Weights of a small transformer language model.
Training: a variant of Muon for these matrices, 132M tokens, 4035 steps.
MLP neurons of a small language model. Each row is named by its layer, matrix (gate and up: input weights; down: output weights) and neuron, and shows model dimensions 0-95. Each number is 500 + 50 x the weight over its row's rms, rounded and kept within 0 to 999. Numbers have three digits each. A neuron's up and down rows have the sign that makes its largest values positive.
Before each neuron's rows, "fires after" lists the tokens most often just before its 100 highest values on Wikipedia text that the model never trained on. A number after a token or word is its count.

fires after: " K" 27, " R" 12, "R" 7, " H" 6, " T" 5
L6.gate52:539426480492521532427510506454489538443537547488449580512501551582591471517543454515407459500499412485453537505459527476450537570494476518442486440482433442492518537491451422461467421483480483561497459541479520511579592578566540404572468517439474423584521455505453546447551626604523621480
L6.up52:490481542542433465544485501571522505486459458474514497359493472551522458584540460568465417548555424490477434523585493478536506512414504506541426468555534448463498575514421494510499485516502400504569512479443497455502515561531435417483481430421442438573547552547564523526461564509587460513
L6.down52:446472481471507452515467482511475476461523531457566446441514449540482529411555468511431466454461464468539572576487539449532533530537477458506472490597542364484492419501541490554551548469475443531475599414469512463476401523379510527556501512530559493491470539556548405481523487643580520570

fires after: "ood" 26, " count" 6, " Israel" 5, "ult" 5, " small" 4, "uck" 4
L3.gate81:481567547463510544439573432558512506521550590529534570583478521429551535484471495543439505468489516572527582539554531562472481473516413553563467435417467587479526553584486457541515478494495535392490517456426589531491511448486488513449495538451479492461612498493614454514470559537595612517
L3.up81:451523430481564535333615508476488473434460599501467484539413486491541484471496514589452528422509497524496440435509494491520491476549555438484515498444461544493473545486531453479590520426516502496521638524387448532483474492497444487588529547482603548442528461444505489493537580518380566517
L3.down81:495512527427540417558504590459523420494538474479511527429456429518462559497474533514504532518521442450505576474470460411464551502397507540517545438598489517462537464511508524551376495508465475538579431513585542476583517485513651423449492436535470526555410472395548417410477479527512512451

fires after: " m" 16, " M" 11, " the" 10, " D" 9, " n" 8, "m" 7
L3.gate349:432497480448499419442494472494468436478544507482530403523564523399524468542488476528554544445498514577483475494401579537497487503501468460572536505549428404510460527458483490503547525514370552558515526503568535466515537535524380527473420484417483570478477580454488417488476456484475468461
L3.up349:560528536495432525597534441496617449489487490502499456536582458427503523583564528513538568506456532542546589443498533452448474503560535418532568568540376560488550486561512493469445469607509492510461559507512643470488485557518448490499387449594468571605418483447514513550511508472543435530
L3.down349:453525485473463570421615412610512457490496504562408439449387479489422600580503581631527491522429461581471486433523565461502407527525505475526547535539450556470418495594506455464514494570488531505543456604558464487494574462522482467504479538508556577538467457476543443526464469456574544490

fires after: "\n" 31, "," 6, "ita" 6, " deg" 5, " University" 4, " |" 4
L6.gate74:505477440497479460480463558489496463502475561537517523504572508439578443455625528580496515557527417452547413491592498481497592475517452389534550504487517429531543473542510506563500532592438431567495538482469495513510556419530530514410398473476440515482537517522609503457505509571535497453
L6.up74:437519489451404548404495417463487504536526604511529468415625473460451492491532450435453524456566536444553468496467529504537466529405556500476503424494550588509459480467538596508484532549364464506553450545569490470479490493518473510531448485549535438512470460461556524494428501495614586490
L6.down74:473473436543417468583485528477529486494484539533469430582518535412514519398565473538509493470461447448513453506541513434425443571432481475543530441519521442522471406405496478501427465482434541668503439509509414531373475552488553450497479507527546569517552503440475600503513415490513506482

fires after: " the" 46, " Ear" 6, " E" 5, " his" 4
L6.gate205:445470477502443454503456498490480505528486302500477551535433562467456572470518445639493596541578508532531494502448477525398485492466482540422511500463484491571560512491528531483513474492514490441525448512538560551529434520440501485516558493427558524534568491546499439493476556585467488592
L6.up205:589490512550515483454589486508488518493583457533496443517510529514514531450459413483453582446484461543550479656563572473536555421483525545446474514520458589445423426482512426484629540534561559547483539503495537449448513467558448525555497463496521416456554475457525490526508535463532491460
L6.down205:513526409481497486452530522503472471505536519527406527475537496472564592564486454440558667508497481491598503491474526443475542429593449514456433526437582480552410543482553589433610540589442473452533473545531513494521455503491576495507480480493452534433511591445477455506482433433554432458

fires after: " |" 48, "air" 6, "ootball" 4
L5.gate62:519573560503518460419486381475456513506508520481428522557515421568491437470501575603511475431493527579489521459514571559635555516462382464515488511476553524558537510428464454456457508409565470569519456463437536519522504508549557481508534556548494484493407516532563558501477515535449551548
L5.up62:474534563503427424482495490491626576564552580446470463463447512578494505468467523474483417513548490547512403474454522523566500465559396491486511537525464549468506499456500448475400554436534482571504524515503459518517484493590599456497422483473499584448507528555490570474504522467472480503
L5.down62:532502527491421524457522477453443483497517445530504449584433548491486594587467567403572495516460374518425502475468557531565488479595472444463393505483546520492483473557565480484545412455495475372445485484433542466514448545557507453543485523407475533482490376458666562511490580441427444554

fires after: " F" 24, " f" 18, " (" 6, "-f" 5
L3.gate223:520503529613431521471574425535440454469491406452501537488499433510432601436462426505462526499357531492418538549450525598463537573487435492441493501426463420469573502588522473503442583523620390555428487443509544474549520526511506461488511416498415496512486461595480496530451510565514539524
L3.up223:476567462528487518467603464567557542473451516479586467523457420517453517555468505524527540522533508397589530570552470441481488508599562578455567481466397572467505542427479473461561455478504540484530498396538535503490470441624530456477466480617560410527539433530488414451537550487502457540
L3.down223:506553489465464563529574443502495587501556569499469536460531511499492551489596501419545492439392496430535445562490539524502546433614502481560516454511440442538548532495503428490515436524531455475440510513538435444494530541527490486544471479491471587421531416496531500446573492553540477502

fires after: " f" 28, " F" 15, " tr" 6, "ra" 4
L4.gate209:461543502452512509523485562519565463587522432464496566497440497520583492518506367488523536435508415512557506472454487478574539574558459560485523529435525549566575514545462443515561508488463533536426500544511447498500574483450543462425484444529473509480531652487464459531503459633432301481
L4.up209:525493562580497515517408518504509534522504428495425516451603424502532466536552464480528519420480381615493518561538505426561549436524499451554531529402449473431585429463466503565512542505481508438554472527497471467433538472502508519507428516507576444448499494457438426488494567524562424586
L4.down209:466556467594568525470467604479510497458524514502475569519589438492510580465543511472562539512405463640547455563471520478454491477446549457453430537457564403509607471519514553475494526466471528544511541576427569508511550494492489485565466566564464495553456600486458503454513464459521407570

fires after: " M" 19, " p" 14, "M" 11, " m" 8, "arter" 6
L3.gate2:510443506448355499495541570556523508512547548437531580448499499523560508505449471449493553494475556433467468606427445512447582553561496551492467519421401505525486517533438491442476489528545543510506502400433479531382549587497499523523502596520533439507431492532504504521526485513507476491
L3.up2:543502506491487511586487445497429503437582485541510615521456420429432468511545465499507472569438431541459530479523476472466405570487464499604491540444505499538504573566409397489563521451420440458588482469455571496533559582468483481350505524452504503502460491512539596522537408539558479466
L3.down2:517443474464520383465482546516409445539577492511495517443501453401505413578491474412531536539490421549522524544513559429580546482474469454499568449555457537548409527421468465584495518484464441480537409535486538549509425474450588432480479543528422542514516501495497555497593518526510459563